config.toml
num_key_value_heads = 8
intermediate_size = 2048
hidden_act = "tanh_gelu"
norm = "layernorm"
norm_eps = 1e-05
qk_norm = false
bias = "all"
tie_word_embeddings = true
init_std_qkv = 0.0176
optimizer = "adam_variant"
lr_mult_o = 0.831
lr_head = 0.00481
batch_tokens = 65536
MLP neurons of a small language model. Each row is named by its layer, matrix (down: output weights) and neuron, and shows model dimensions 170-297. Each number is 128 + 32 x the weight over its row's rms, rounded and kept within 0 to 255.
A block is one neuron, or neurons of one layer that tend to fire together. After each block is what it responds to, as a language model described it from the Wikipedia text at the highest values.

L4.down567 [140 114  61 155 101  86 109 119 102 143 155 140  96  83  75 134 163 157 120  84 117  69 123 122  90 100 153 140 183 117 119 148 119 168 134 175 143 137 121 157 195 106  76 127  91  88 105 101 128 150 164 174 133 113 112 115 103 162 130 134 158 162 188 130 103 132 126 152 135 119 132 131  78 135 141  85  52 114 102 140 132  90 114 158 157 125 124  53 167 128  83 115 151  34 157 137 103 152 169 135  98 142  98 105 129 180 105 155 137 108 147 161 131  88 118 117 143 122 174 118 153  91 176 135 118 171 152 221]
Past participles and predicate adjectives right after was/is/be/been/not, often before a preposition, such as connected to, translated into, immune, eligible.

L6.down556 [ 93 107 118 124 113 155 143 188 152 115 143  73 150 109 140 146 154 136 170 113 152 147 140 143 114 125 118 126 121 162  99 131 134 149  77 132  74  68  95 226 141  77 145 147 183 175 140 133 153 145  99 157 151 159 111 125 190 121 165  88 116 104 106 125 142 111 171 110 136  84 164 130 215 117 111 100 156 103 143 179 115 116 167 139 162 135  82 170 100 121 104 167 156 146  78 163 164 177 134  61 114 142 135  71 108 145 153 151 130 124 120 160 108  89  55 126 142  71 111 120  90  55  99 109  93 114  72 113]
L6.down830 [ 90 181 161 142  90  97 160 177 163 113 105  76 126  71 117 107 170 182 150 129 128  24 103 121 168 114  88 159  91 101 137  84 104 139 192 124 157 101 124 107 111 106 146 121 102 139 120 144 105  60  93  68  68 235 166 103 186 152 142 151 131 120 216 145 113 176  96 170 145 122 151 147 139 111 122 100 102  87 101  97  90 144  83 106 157  14 168  97 132 127 109  90 138 201 117 158 195 152 111 155 149 120 129 136 149  97  77 142 103 170 130 150 148 112  83 157 116 159 142 155 113 132 143  87 110 169 129 122]
L6.down1045 [ 96 146  81  82 139 163 128 137 161 136 109 109 163 112 172  61 173 161 147  65 131 127 133  96 140 108  99 130 135 123 105 185 113 165 102 149 119  90 136 157 149 131 114 109 103 144  56 110 133 143 166 161 188 135 139  80 133 176  81  89 128 161 149 142 114 114 153 114 229  93 184 121  97  97 108 135 135 100 104 148 154 177 120 132 147 120 162  99 201 145  73 114 122 120 126 124 171  92 110 133 119 121 140 109 157 117 100 106 134 190 101 149  93  79 100 203 128 143 107 122 119  48 124 105 146 145 120 167]
L6.down1099 [117 105  99  93  94 162 132 175 127 146  87 117 173  86 149  98 141 113 157 112 149 159 132 173 143 129  73 124 109 170 135 131 150 164 129 162 109  87  97 148 140 119 143  86 195 117 104 147 148 167 128 129 190 144 115 121 142 150 117  75 144 137 111 124 147  79 124 107 182 156 116 150  93 180 100 107 103 151 167  95 179 169 113  83 146 133 128 135 164 120 174 101 121  99 154  71 157 142 111 167 128  82 115  51 110 178 157 140  87  96 121 120 120 139 109 111 156  96  94 164 128   0 109 118 113 123 102 167]
L6.down1261 [136 165 113 133  77 146 100 102 136 160 100 106 152 113 123 106 118 147 175 132 132  79 112 111 149 132 154 171 183  89 110 141 122 119 108 113 142  67 128  85 160  95 137  48 166  88  81 162 147 134 113  94 132 198 186 108 136 208 124 103 134  76  97 159 128 182 189 156 159  84  95  75 135 114  91 150 150 176 152 112 128 113 129 146 176 151 168 112 181 151 156 117 163 121 139 153 185 156 108 100  91 115 108  98  96 140 136 145 149 112 149 171 156 131 148 138 109 136  91 131 139  99  83 132  53 135  96 165]
L6.down1325 [ 85 166 143 122  39  73 183 186 117 108 105 128 135 111 160  99  88 100 170 122 143  99 150  80 173 140 120 136 134 173 106 201 125 126 127 133 143 171 116 122 108 164 113  63 185 124 124  72 101 146 110 142 130 153 106 157 164 138 201  78 150 102  97 164 131 106 109 124 119 126 101 109 140 112 102 165  65 154 160 148 109 123 117 142  97 144 126  80 198 165 180 129 115 117 151 124  90 114 168 154 109 137 113 167 149  80 100  70 100 105 128 113 148  84 159  89 149 118 101 122 190  86 127 117 132 158 208 131]
L6.down1580 [110 105 143 138 167 110 182 112 182 127 145  87 105 139 169 180 154 199 160  98 105 156  91 162 121 127  88 130 159 202 130 150 112 153  76 127 110 102  65 152 154 159  84 126 216 131 106 126 170 128 137 134 152 123 158 132 145 139  86 128 174  88 145  71 139 127 133  92 123  92 101 131 108 121 141 149  61 154 126 128 101 155 158 187  82 164 184 108 134 177 125 163 140  97 119 156 166 134 146 157 156 108 172 115 134  70 127 127 143  98  70  97  98  72 146  66 121 147 157 148 116  45  92 166 128 143 124 151]
L6.down1609 [116 133  66 152 105 116 120 116 128  73  94 122  80 105 146  89 155 155 138 105 125 134 145 129 144 109 176 113  92  97 152  94  89  99  98 176  78 145  70 132 172 131  59  74  95 138  91 156 161  64 140 126 133 125 115 100 102 179 112 153  97 140  85 141  16 131 144 101 199 153 113 141 118 124 109 153 140 132  99 167  82 125 124 178 104 105 160 115 140 143 109 110  95 108 105 134 118  88 180 132 140 132 142 164  80 111 138 175 139 154 149 137 110 119 124 171 119 161 159 127  94 105 137 116 116 116 164 180]
Past participles and adverbs that open a trailing phrase and need a following preposition, such as known (as), well (as), restricted (to), reported (to).

L7.down216 [ 85  89  67 144 116  76 119  97 205 164 149 153 101 161  95  68  86 157 154 148 139 130 176 129 122 132 140 140 138 151 163 105  95 188 109 158 169 142  76 154 113 157 110 127 110 161 147 107 113 178 112 150 151 163 130 117 124 125  88  90 154 133 117  86 103  95 190 141 153 120 170 116 125  96 141 135  63  99 133 148  66 127 137 133 165 136 205 125 149 114 169 156 167 163  76 122 137 113 155 160 166  85  90 127 140 137 129 107 209 185 128 139 163 172 175 106 145 145 147 106 174  96 190 183 142 135 104 162]
L7.down284 [115  82  82  99 107 167 111 113 147 155 152  97  44 130 123 117 122 108 120 136 120 129 109 157 126 127 122 127 111  69 161 128  99 159 153 133 120 139 157 145  92 110 145 121 135 101 119  95  64 101 128 109 101 129  75 108 142 152 148 140 104 150 134 132 120 129 164 108 175 136 131 119  96  99 154 198 110 100  95 111  70  55  88 143 137  92 198 103  95 152  89 125 156 104 117 112 101 149 162 144 139 119 148 144  82 169 168 111 159 150  42 176 142  54 139 121 144 151 157 132 137 178 160 125 121 145 128  65]
L7.down286 [ 98  95 133 167 152  96 132 142 133  93 165  87  70 124 164 121 106 107 106  83 115  81 172  90  89  89 155 148 109 138  80  87 133 181 112 175  97  87 210 132  92  98  98 160 128 137 109 118 144 104 120 121 109 190 139  63  94 148 118 122  88 120 156 178  86 105 104 130 101 110 115 114 143 171 131 156 154 205  98 135 130 109 145  95 119 117 172 163 117 133 148 172 160 111 137 154  99  74  97 128  94  55  76  90 156 177  79 129 121 108  66  93 108  83 197 153 113 118 160 133 161 110 126  98 128 101 212 141]
L7.down507 [112  96  88  99 112 102 149 131 104 102  97  97 105 180  91  83 148 129 157 154 173 127 122 147 135 159 146 117 158 128 166  92 150 169  47 157 129 138  82 144 105 118 157 116 123 156 165  83 184 136  58 126 146  66 144 119 138 120 154 132 172 144 102 104  55 137  55 184 158 108  91 132 183  98 180 135 124 125 127  80 125  64 119 144 178 108 111 118 139  94 111 142 137 170 144 149 150 143 117 144 140  85 103 131 123  92 118 146 137  91  69  90  70  69 148 147 132  97 115 147 164 132 119 101 102 139 110 125]
L7.down595 [132 171 121 156 146 148  48 132  93 115 103 184 133 167  81 151  94  97  74 102 124  94 164 122 124 131 142 135  87 115 105 116 149  60 185 142 140 191  93 127  87 170 113 111  95 116 150 116 120 144 124 140 122 105 115 117 139 115  99 164 186 175 102 132 119 173 158 146 180 153 122 125 176 131 106 175 139 110 177 127 162 137 107 190 113 173 128 108  83  82 188 172 119 174 183 127  98 129 143 137  97 143  97 133  98 135 157 128 122 132 111 179 178 142 147 189 110 155 147  88 177 171 114 149 163  80  94 100]
L7.down831 [105 195  83 127 138 148 118 126 173 178 144 135 140 159 145 132 114 132  98 126 129 144 101 121 151 117 161 165 184 122 112 146  80 131 145 137 131 118  75 109 135  59 124 126 122 144 140 170 103 133  95  76 149 127 155 164 127 115 140 120 139 162 163 137 174 122 146  93 155  99 137 148 156 147 103 127 166 138 171 159 145 145 205 193 157  95 146 139 122 144 173 141 118 152 139 123 165 122 149 133 101 101 110  62 172 169 149 107 123 128 108 135  99  85 124 111 210 127 136 143 102 138 179  94  65 129  72 169]
L7.down1123 [ 71 143 108 107  96 169 124 132 179 145 141  83  87 124 160  89 153 149 125 119 197  84 171 100  93 139 154 149 168 120 114 142  77 115  68 109 101  98 107 150 186  92 117 142 111 114 186  94 123  81 113  93 105  78 143 154 138  96 156 159 116 132 159  80 116  88 147 158  69 183 128 103 153 195 123 149 101 109  80 142 171 156 103 140 133 132 174 110 140 139  96  98  52 133 140 125 130 162 174 116 164 132  83 139 114 129 122  86  98  70 193 111  93  90 103 118 164 131 129 149 110 108 147 138 110 129 131  92]
L7.down1281 [120  78 113 109  89 151  92 131 181 113 131  97 150 188 141 164 168 155 155 132  57 138 131 131 147 108 126  78 199 149  92 175 122 189 107 172  90 101 155 153 139 130 113 174 130 123 118 119 138 170 146 129 128 185 133  97 110 109 173 108 114 116 118 116 151 107 167 141 150 142 186 115  95 109 143 130  57 119 112 152 124 132 169 159 136 138 135 137 124 180 129  99 154 100 151 158 154  98 151 160 101  61 129 125 128 122 118 139  89 178 101 132  90 128 126 167 150 121  71 104 110  63 116 139  79 139 131  98]
The first token of a word beginning a quoted phrase, song or work title, or proper name, often a single letter such as f, I, O or Y.

L7.down29 [166 165 137 156 148 137 145 145 142 153 169  78 151 162 139  88  94 142  94 110 126 143 201 150 138 111  78 158 192 146  86 131 159 143 138 117 220 131  94 193 170  94 135 130 161 124 163 140 129 150 112 147 125 118 150 113  73 141 154 115 166 118 157 124 149 117 101 180 104 103  89 134 196  93  55 163 126 141 101 160 124 135 165 109 126 174  61 108  91 156 155 139 167  73 181 148  96 183 136 103 123 161 120 107 127 213 188  79 114 101 130 119 127 102 115 110 137 102 159 165 124 111  97 121 104  82  99 177]
L7.down96 [128 155 144 120 115 177 133 101 155 166 146 121 112 104 139 119 128 113 156 137 140 149 143 134 125 178 102 183 142  95 183 124 130 137 170 115 113 151  96 137  99  80 118 173 130 119 163 113 143 125 146 166 150 147 157 121 123 102 148  94 121 175 153 106 128 157 122 107 140  80 141 142 138 156 130 164 112  92 120  72 144 154 164 196 145 143 133 149 152 131 137 114 158 118 135 154 136 135 125 128 110 161  81 119 132  96  88  87 134  89 111 129  88  95 170 104 126 134 153 142 131 158 171 120  92 108 165 117]
L7.down181 [156  94 156  65 120 101  91 160 130 144 108 145 127 154 124 106 158 156 101 150 113 135 158 161 110 104 193 181 171 125 117 107  67 148 154  75 153 153  77 144 167 139 119  74 114 154 104 118 154 133 145 114 109 103 132 112 120 114 167 146 177  99 138 137 122 117 179 168 167 134 143 174 147 109  62 121 113 123 154 160 106  93 152  89  67 151 114 107  98 178  93 164 145  83 114 174 130 131 106  55 106  95 117 173  70 204 152 158 119 126 102 110 171  95 102 111 125 136 172  97 134 134 102  61 146 164 100 130]
L7.down210 [142 120 187 109  94 109  98 116 117 107 109 100 105  89 112 131 140 134 147 110 118  91 198 114 113 117 149 155 158 173 122 180  95 142 128 113 158  79 128 131 159 130 157  74 116 150  83 163 164  72 134 138 123 146 138  92 137 146 128 106 205 155 111 129 124 152  94 145 164 139 113 135 126 170 138 109 228 154  89 108 107 134 138  73  93 146 147 201 119 124 136 160 139 128 111 106  95 159 134 122 115 112  76  98 144  69 163 109  96 134  95 116  99 149 161 154  86  73 101 116 130 165  83 112 145 155 139 134]
L7.down716 [134 100 172 126  92 116 120 113 127 138 108  97 126  99 122 139 137  96 167 173 131 177 154 109 149 131 147 134 109 134 120  96  61 162 177 106 134 148 113 108 107 157 105  60  84 131  94 172 135 142 146  68 193 126 117  91  99 136 135 154 103  92 146 110 168 157  81 119 159 159 120 139 125 136 116 143 139 130 107 169  81  72 156 118 120 132  73 120 139 150 146 144 175 121  99 169 121 139  85 138 125  88 154 177 119 136 111 168  97 138  94 123 146  49 175 128 108 121 132 171 125 116 166 135  63 167 142 123]
L7.down783 [110 136 105 159 114 139 154  77 148 180 134 172  75 107 162 112 137 129  94 104  90 144 134  92 139 119 200 184 134 125 110  81 111 157 112  97 115 161  79 116 104  70 120 196 113 133 209 157 157 111 171 148 169 117 163 105  79 136 128 136 155 169 125 121 103 162 137 137 204 181 125 168 118 132  67 155 108  82 155 135 124  82 139 132 132 104 153 144 139 136  72  96 163  93 121 154 144 120  94 175 127  93 107 123 132 114 138 146 133 181 182 149  82  75 110 143 131 114 179 161 155  71 124  91 162 150 119 161]
L7.down1364 [ 74 110 127 115 104 159 143 150 125 121 164 119 156 113 150  88 136 113  95 107  78 107 148 104  87 153  62 142 173 164  64 108 135 185 159 107 174 142  50 142 154 115 146  96 113 102 124 166 112 113 107 124 135 110 161  92 124 109 157 119 150 114 112 148  77 119 161 139 158 109 134 175 170 166  93  89  78 137 105 131 167 139 122  76 199  95 122 136 126  96 128 112 178 159 146  93 138  60  65 189  65 123  65 132 112 186 166 123  96 173 104 146 160 109 121 139 172 162 115  67 107 129 167 131 113 110 126 138]
L7.down1672 [166 141 140  96  92  97  94 114 202  84 134  94 115 135 167 148 163 152 144 160 132 133 140 138 144  30  92 151 179 145 150 146 158 182 154 134 184 104  95 120 105  66 175  85  97 135 113 133 136 111 149 111 158 179  84 171 137 113 132 116 116 119 112 152 106 177 137 105  76  38 116 132 143  99 106 169 107 110 114 111 110 113 168 150  91 117  86 160 146 136 149  97 181 161 116 169 168 152 144 122 100 114 113 167 134  97 145 136 144 166 150 105  79 150 179  86 145  77 117  90 111  40 128  73 128 120 199 150]
Past participle verbs, often passive or reduced relative clauses after a noun or was/is, usually followed by by/in: produced, located, directed.

L4.down1402 [138  72 168 130 129 121 162 149 162 152 173 121 144 150  84 126 108 127 139  81 201 169 115  99 173 165 144 130 166 149 159  99 124 152 110 128 106 150 119 139 179  96 119 113 117 135 144 100 104 120 164 164  79 143  21 131  83 100 150 127 128 112 126 113 112 153 128 134 181 133 107 104 127  65 114 123 178 172 152 115  98 147 114 141 132 172  99 144 180 167 159 131 133  94  53  99 133 116 166  91 106 115 122 182 134 154 139 176 141 110 167 209 134 135 149 165  95 161 145 100 135 122 120 167  89 100 200 139]
Tokens directly before an expected verb: infinitive to after able or attempt, modals like may, can, would, and plural subject nouns such as subsidiaries, traffickers.

L6.down263 [100 109 154 115 114 176 117 148 124 150 116 116 136 136 143 120 104 176 142 174 155 164 121 140 145 108 110  81 138  96 153  96 109 122 147 167 176 197  82 149 125 159 126 177  43  65 141 195 124 158 122 128 105 103 163 166 138 200 121  86 196 118 123 120 146  97 115 143 174 150 159 133 153 122 116 113 137 137 164 137 169 109 178 121 138 114  93 196 149 130 107 151  92 152  90  71 169 112 133 126 112  63 109 122 128 219 134 147  84 174 166 113 129 133 120 124 145 184 150 106 140 159 113 120 168 134 152 141]
L6.down421 [117 168 146 166 140 203 126 109 172 118  84 117 110 133 108 135  98 103 112 141 122 149 128 146 148 119 129 190 180  98 142  45 132 130 163 171 141 177  85 132 115 122  91 147  98 122 133 159 104  76 122 192 145 140  88 135 163 141 118  97 182  46 141 120 101 134 159  86 194 112 163 119 137 104 131 151 157 112 149 109 163 141 160 117 187 126  55 114 141 158 128 171 151 187 110 173 107 152 160  87 158 111 134 167 150 141 143  84 117 159 132 105 113 152 102  89 109 147 151 102 136 197 145 171 157  95 119 156]
L6.down431 [109 155 125 135  99 144 105 114 149  98  89  96 156 183 117 105 112 132 147 142 113 149 123 164 129 125 101 109 128  81  86 141 160 119 209 133 101 157 121 125 156 154 119 129  92 142 157 187 169 161 153  88  87 175 120 138 119 168 179  99 139  90 153 108  91 111 105 147 104 141 117  89  94 145 208 101 118  54 190 116 134 179 164 142 114  95 148 187  96 130 173 167  95  82  89 128 150  88 178 121  88 118 170 168 156 116 127 105 124  90 119 151  46 110 118 136 126 109  88 141  87  76 122 120 164 151 102  66]
L6.down842 [ 72 119 170  49 136 127 124 100 151 185 132 145 132 140 123  81 139 148 126 159 177 115 142 143 115 109  40 180 231 162 177 119 174  95 123 159 161 182 118 168 125 193 111 137 138 140 147 100 134 137 152 143  68 152 145 120 121 113 117 165 184 101 126 186 139 186 163 130 165 150 128 121 112 156  88 122 113  88  91 157 145 135  84  99 130 133 189 138 198 176 126 168 129 124 132 131 140  94 110 177 149  77 109 165  98 150  85 151  93 108  89 168 118 139 143 113 175 157 180  77 114 150  98 171 127  70  56 169]
L6.down1413 [124 132 153 115 175 217  54 114 156 150  92 167 137 135  88 101 135 125 142 140 142 115 121 127 172  98  90 165 200 136 180 123 134 110 170 117 127 203  66 135 123 151 108 131 105 126 163 139 131 142 107 163 154 172  92 103 144  82 161 121 138  73 141 119 178 123 153 120 196 200 153 111 120 142 119 137 180 139 179 125 125 107 169 139 150 137 138 185  99 155 116  92 104  82  92 136  99 131 111 107 120 100 114 204 103 179  69  92  52 124  93 146 119 177 118 187 174 149 187 115  84 152 161 150 142 134 124 153]
L6.down1545 [ 99 176 189 132 187 125 122 129 121 129 136 188 139 146 125 189 152  50  92 169 136  82 146 122 160 125 117 123 130 127  67 139 119 107 169 101 166 191  78  91 134  97 143 133 105  68  87 136 161 124 150 176 140  92  51 138 131  93 150 133 146 143 149 106 145 128  76  68 187 148 219 156 145 134  71  86 122 151 148 139 119 134 152 106 120 160  99 170 161 113 138  37  94 120 128 103  96 119 134  79 169 122  84 144  94 185 100 151  84 101  92 184 139 180 123 153 116  89 162 156 136 140 112 127 122 121 118  51]
L6.down1649 [ 78 116 175 123 154 182 133 130 144  64 143  73 170  64 166 174  90 176 121 171 111 150 130 155 138  92 108 112 190  68 157  84 114 179 131 185  82 157  98 162  80 123 127 105 136 138 123 150  80 129  55 140 134 151 138 109 189 142 124 136 110 108 127 156  99 150 104  97 139 175 168  99 137 158 114 115 179 131 175 138 159 127 176 140  76 139 144 110 116 144 150 137 167  93 158 157 177 168 174  97 153 186 106 156 184 151 148 138 186  95 162 114 124 122  95 100 113 118 129 132 127 154 101  89 121 114 131 164]
L6.down1964 [153 151 107 106 136 191 100  70 176 148 148 187  93 188 136  87  81 152 134 149  97 147  90 117 145  97  89 154 148 152 116 158 115 104  96 169 135 179 108 167 111 161 145 113 145 145 164 120 125  97  92 125 113 116  97 137 126 126 178 120 177 151 151 127 133 164 143 135 172  99 120  99 154 128 134  99 151  99 212 132 165  81 146 161 113 153 163 134  73 126 153 103 117 110 114 105 122 156 132 120 119 115 103 187 109 151  96 174 120 134  73 126 131 134 163 162 158 113 143 122 134 147 145 138 165  82 118 150]
Infinitive "to" and modal auxiliaries (would, can, must, should) right before a bare verb, e.g. "in order to", "tried to", "needed to".

L6.down283 [143 132  80 147 165 113 148 166  98  73 122  89 147 139 117 132 138 149 113 166 132 128 101 185  59 135 120 127 114 135 104 105  73 212  98 103   7  88 141 133 145 125 146  82 171 118 135  94 174 108 158 141 110 140 150 163 132 117  83 147 102 142 109  79 170 175 151 186 130 180 122 140 125  78 104 156 186 145 166 137 118 164 139 169  78 127 123 127 163 119  83 119 148 183 124 108 141  68 204 159 129 108 121 113 181 121 123 105  92 168 109 135  94 137 163 126 110 127 169 113  99 102  99  71 186 145 157 112]
L6.down350 [129  96 178  98  98  51 154 130 102  57 101 102 161 113 155 103 109 135 110 117 128 151 168 160  87 139  83 132 124 163 106 116  64 167  98 135  66 105 113  79 158 128 180  84 148 112 145 179 153  59 125 115 104 140 171 118 135 118 107 151  98  99 149  65  61 145 150 125 202 120 139 122 102 113 185 114 122 178 102 133 102 130 150 167 191 123 141 127  68  85 107 186 156 163  72 110  76  90 204 136 137 135 128  78 131 132 184 176 126 151 120 153 131 109 108 163  94 142  91 118 110  82 136  54 136  91 115  67]
L6.down664 [104 145  88 123 140 106 138  94 114  81 121 190 129 122 183 142 146  72 112 150 133 150 158 137  83 102 135 116  74 143 116 147  69 140 138 165 158 107 115  99 110 152 142 111 175 128 128 168 150  19 106 220 109 131 117 153  80 102 106 116  86 164 177 139 129 127 154 167 135 130 151 100 148 123 129  72 130  26 154 162 128  94 137  78 177  83 166  90 188 141 123 151 153  54  97 105 122  69 161  64 134  81 124 109 173  87  87 187 119 221  98 145 128 145 128 133  52  83 145 100 119  65 147 104  98 145 130 105]
L6.down698 [103 138 160 128 180 143  90 103 130  81 167 128 129 123 173 121 130 133  71 117 101 130 116 126 110 121 105 121 154 116 181 136 141  80  71  88  76 144  82 123 109 152 111 162 133 112 141 100 128  78  60 178 170 101 141 121 121  84 121 118 111  98 185 141  97 111 111 133 134 101 145  57 113 127 153 150 160 132 161  73  77 207 148 151 108 165 112 108 137 105 177 117 187 193 164 127  96  95 154 162 115  82 148 147 145  58 127 109 158 144 121  85 174 155 130 109 147 128  91 103 146 114 166 109 118  92 119  86]
L6.down704 [ 84 165 154 158  81 182 194 167 114  52  77  85 169 120 129 151 112 135 142 165 130 149 142 155 161 164  67 109 130 163 144  91 124 137 107 147 125 202 141  94 125 120 121 100 104  86 104 132 135 200  89 134 143 151 118 113 121 145 129 140 129  72 121  77 123 194 146  22 101 106 155 144 135 122 180 177 116 152  89 164 126 134 126 114 219 143 199 103 112 174 133 135  94 173 115 131 145  71 127 160 130 142 162  91 148 155 128  94 109 102 164 114  98 128 128  80  72 118  62 128  91 133 129 137 142  84 138  92]
L6.down943 [137 117 105  87 165  86 157 152 118  96  92 120 119 136 101 133  91 167 101 118 152 133  99 131 123 151  91 115  78 159 123 140  82 173 106 190 110  60 112 134 137 166 124 117  71 124 141 121 161  91  93 174  76 141 125 127 129 101 115 102 116 163 141  90  99 117  53 150 131 195 162 140 131  84 124 101 128 141 117 162 150 155 135  93 163 116 143  91  51  73  92 146 145 137 147 103 140 107 145 114 134 102  81  90 126 157 118 115 147 117  69  85  96 200 103 149 100 105 161 142 120  66  77  93 132  97 105 150]
L6.down1541 [174 115 137 102 169  64 110 167 136 167 140  90 152 156 143 142 135 125 150 145 130 128 156 165  92 123 134 117 144 128 112 105  84  76 113 129 103 155 127 126 143 125 100 108 120 120 179 145 164 152 182 104 126 204  89 115  78  81 135  81 133 121 107 105 124  68 138 121 141  90 152 105 143 102 106 162 153 132 153 126 170 123 142 197  93  92 116 169  63 162  60 131 135 143  69 168 151 134 125  93 146 153 153 156 136 103 142  99 133 125 111  94  89  93 173 137 112 208  80 112 131 112  89 174  93 110 108 103]
L6.down1986 [ 95 143 140 127 126 146  81 118 174  83 165 126 107 139 132  93 110  83 150 121 122 143 138 138 126 103 139 137 174 157 127  96  98 143 126 116 189 125 105  64  99 104 173 168 196 116 209 139 139 115 132 132 107 138 198  95 134 129  93  54 136 109 124 139  97 119 186 108  66 170 102 142 142  72 113 134  92 144 158  99 139 146  94  95 136  39 160 161 185  73 144 123 164 130 123 135 141 113 149  92 150 167 136 144 187 163 140 117  62 160 106 130 101 124 182 114 120 102 151 127 153 123  90 157 167  71 136 201]
Opening quote mark, article, or adverb that begins the description after verbs like described as, called, considered, was, e.g. "described her as "an", "called the character a", "considered "thoroughly".

L7.down794 [116 144 147  77 135  88 107 140 146 103 168 132 154 122 159 101 125 184 140 118 123 193 109 137  85 146 123 123 168 155 175 123 163 120 133 131 163  97  64 136  93 169 109  49  99 128 171 147 148 165  52  60 149 128  80 167 110 140 206 103 148  99 162 113 216 202 108 142  80  89 124 164 132 109 184 135 124 148 169 114 112 116 135 147 194 166 203 205  95 142  89 132 115 150 109  90 171 134  88  95 135  51 117 144 110 138 137 153 103 161 119  74 127 156 120 113 163  79 178 121 132 148 148 114 136  86 192 105]
L7.down1021 [ 99 136 140  81 100 167 116 106 123 115 185 142 126 118 145 130  77 131  95  86 123 164 101 127 168 113 110 193 138 124 142 164  76 105 143 186 115 159 122 123 130 134 115 130 126 168 134 139 190 104  63  84 110 114 126  97  95 119 128  75 156  92 145 110 123 112 136 129 200 153 119 116 108 111 178 130 119 109 139 109 120 101 109 102  97 151 191 164 106 151  62 100 108 107 116  96 135 131 134 141  76  44  52 183  67 138 136 100 106 131 179 156 145 160 121 137 215 156 152 118 127 141 195 101 113 150 152 131]
L7.down1278 [140 132 146 115  78 137  82 154 155 139 184  91  87 107 192 118 108 123  97 126 169 176 127 124 146 123  93 160 187 123 128 103 102 136 166 152 119 124 145  99 149 134 133 128  78 126 123 117 124 114  72 125 157 126 109 112 131 136 110  61 175 134 178  85  56 201 124 112 171 121 106 136 110 206 140 137  97 165 142  63 139  79 118 114 208 186 102  95 121 167 172 122 137 159 122 127 121  48 119 124  82 121  84 145 103 138 165 144 110 109 143 100  47 160 113 109 148  77 137 163 124  68 164  61 117 155 195  86]
L7.down1298 [114  76 166 118 170 159  44  95 210 117 145 142 120 114 152 137  74 150  79 160  98 162 111 118 103 107  99 133  91  91 153 136 146 156 121 157 106 145 113 133 122 131 136  99 195 140 154 107 110  88 116  63  91 106 175 153  94 117 133  77 125 101 174 124 163 161 165 162 161  94 165 156 138 125 110 117 130 112 118 136 167 156 121 143 131 119 155 121 118 111 136 191 140 167 151 126  93 193 150 168 102 124  73 136  63 127  71 110 180 126 148  80 111 100 140 105 100 151 107 131 137 162  97 149 110 106 162 108]
L7.down1586 [ 84  81 152 120  86 206  84 111 125 112 148  60 125  95 123 118 136 104 154  76 134 125  91 135 130  61 146 168 162 158 133 138 133 156 121 184 122 127  97 112 144  84 179 125 186 111 121 103 103 147 139  88 123 108  97  65 102  94 140 128 163 108 138 143 122 178 139 161 212 137 135 132 145  86 144 129 158 129 180 124 101 156 122 109 149 231  91 137 160 163 122 181 119  88  95 143  80 115 101 126  87  95  75 127 142 118 162  92 119  94 121 100 124 142  93 125 173 124 202  90  98 134 118 145 154 108 126 143]
L7.down1844 [103  84 150 128 120 180 154 117 129 136 180 125 101 122  84 139  96 130  90  74 107 179  51 158 147 111 117 175 135 140 156 120 125 133  94 138 157 174 122 147 129  70 100 145 107 149  81 115 137 111 115  50 102 190 142  91 165 143 124 102 139  73 155  75 139 124 164 113 142 114 107 125 157 133 103 128 111 147 167  86 197 161 127 109  85  92 144 107 110 119  99  89 205 123 180 125 141 173 118 141 105 109 109 177  61  69 120 189 123 109 156 132  96 148  65 141 123 204 145 115 121 116 125 115 105 113 210 180]
L7.down1850 [111 137 202  79  55 178 124 135 123 127 140 133 164 188 153 105 164 121 146 167 125 124 114 132  94 122  54 115 203  90 147  91 122 107 124  86 103  89 152 105 120 184 162 159 149 151 140 155 108 145  90 124 146 139 160  97 108 174 165 101 128 127 179 131 127  94 143 115 122 138 112 117 133 204 135 149 146 170 140  79 198 142 113 127 149 134 144 142  82 174  93 121 172 156 111  94 121 144 176 166 132 165 135 144 174 141 123  98 125 157 144 102  89 134 120 139 142 160 115 140 156 151 145 159 210 125 128 107]
L7.down1876 [ 83 152 170 169 115 177 100  98 121 155 157 127 159 130  75  85  86 116  60  81 163 130  50 172 154 136  97 173  93 138 144 106  99 104 139 119 179 164 110  83 144 119 125 166 140 113 182 162  64 130  99 129 139 113 105  70 131 167 122  59 177  91 137 193 135 123 141 119 213 151  94 122 101 178 115 143 103 138 110 107 125 116 100  50 164 161 117 141 134 152 125 170 167  98 139  77 179 103 157 122 110  93 106 189 103  69 137  91 113 146 148 141 136 121 112  76 155 128 133 126 110 136 116 156 133 106 126 139]
Plural nouns and the pronoun they used as sentence subjects before a verb, often completing a word's final piece: fins, artifacts, they drafted.

L4.down1284 [134 126 121  84 117 140 142  79 132 184 160 154 115 163 133  94 111 164 100  99 187  86 120 113 130 134 111 111 156 168 175 116 190 151  62 129 103  63  77 130 151 164 152 155 140 163 163 128 152 164  97 121 159 139 134 145 164 134 170 141 137 111 156  51  91 135 200 150 167  77 124 130 124 137 144 154 122 178  73 165 146 108 136 109 135 149 157 128 124 112 131 129 127  46 136 131 164 136 102  97 170  86 111 109  68 149 111 154 193 124  94 119 151 115 187 117 141 113 146 110 131 133 108  96 127 120  90  98]
Negation tokens such as not, 't contractions and the un- prefix, plus openings of quotations and song titles like "I and "Give.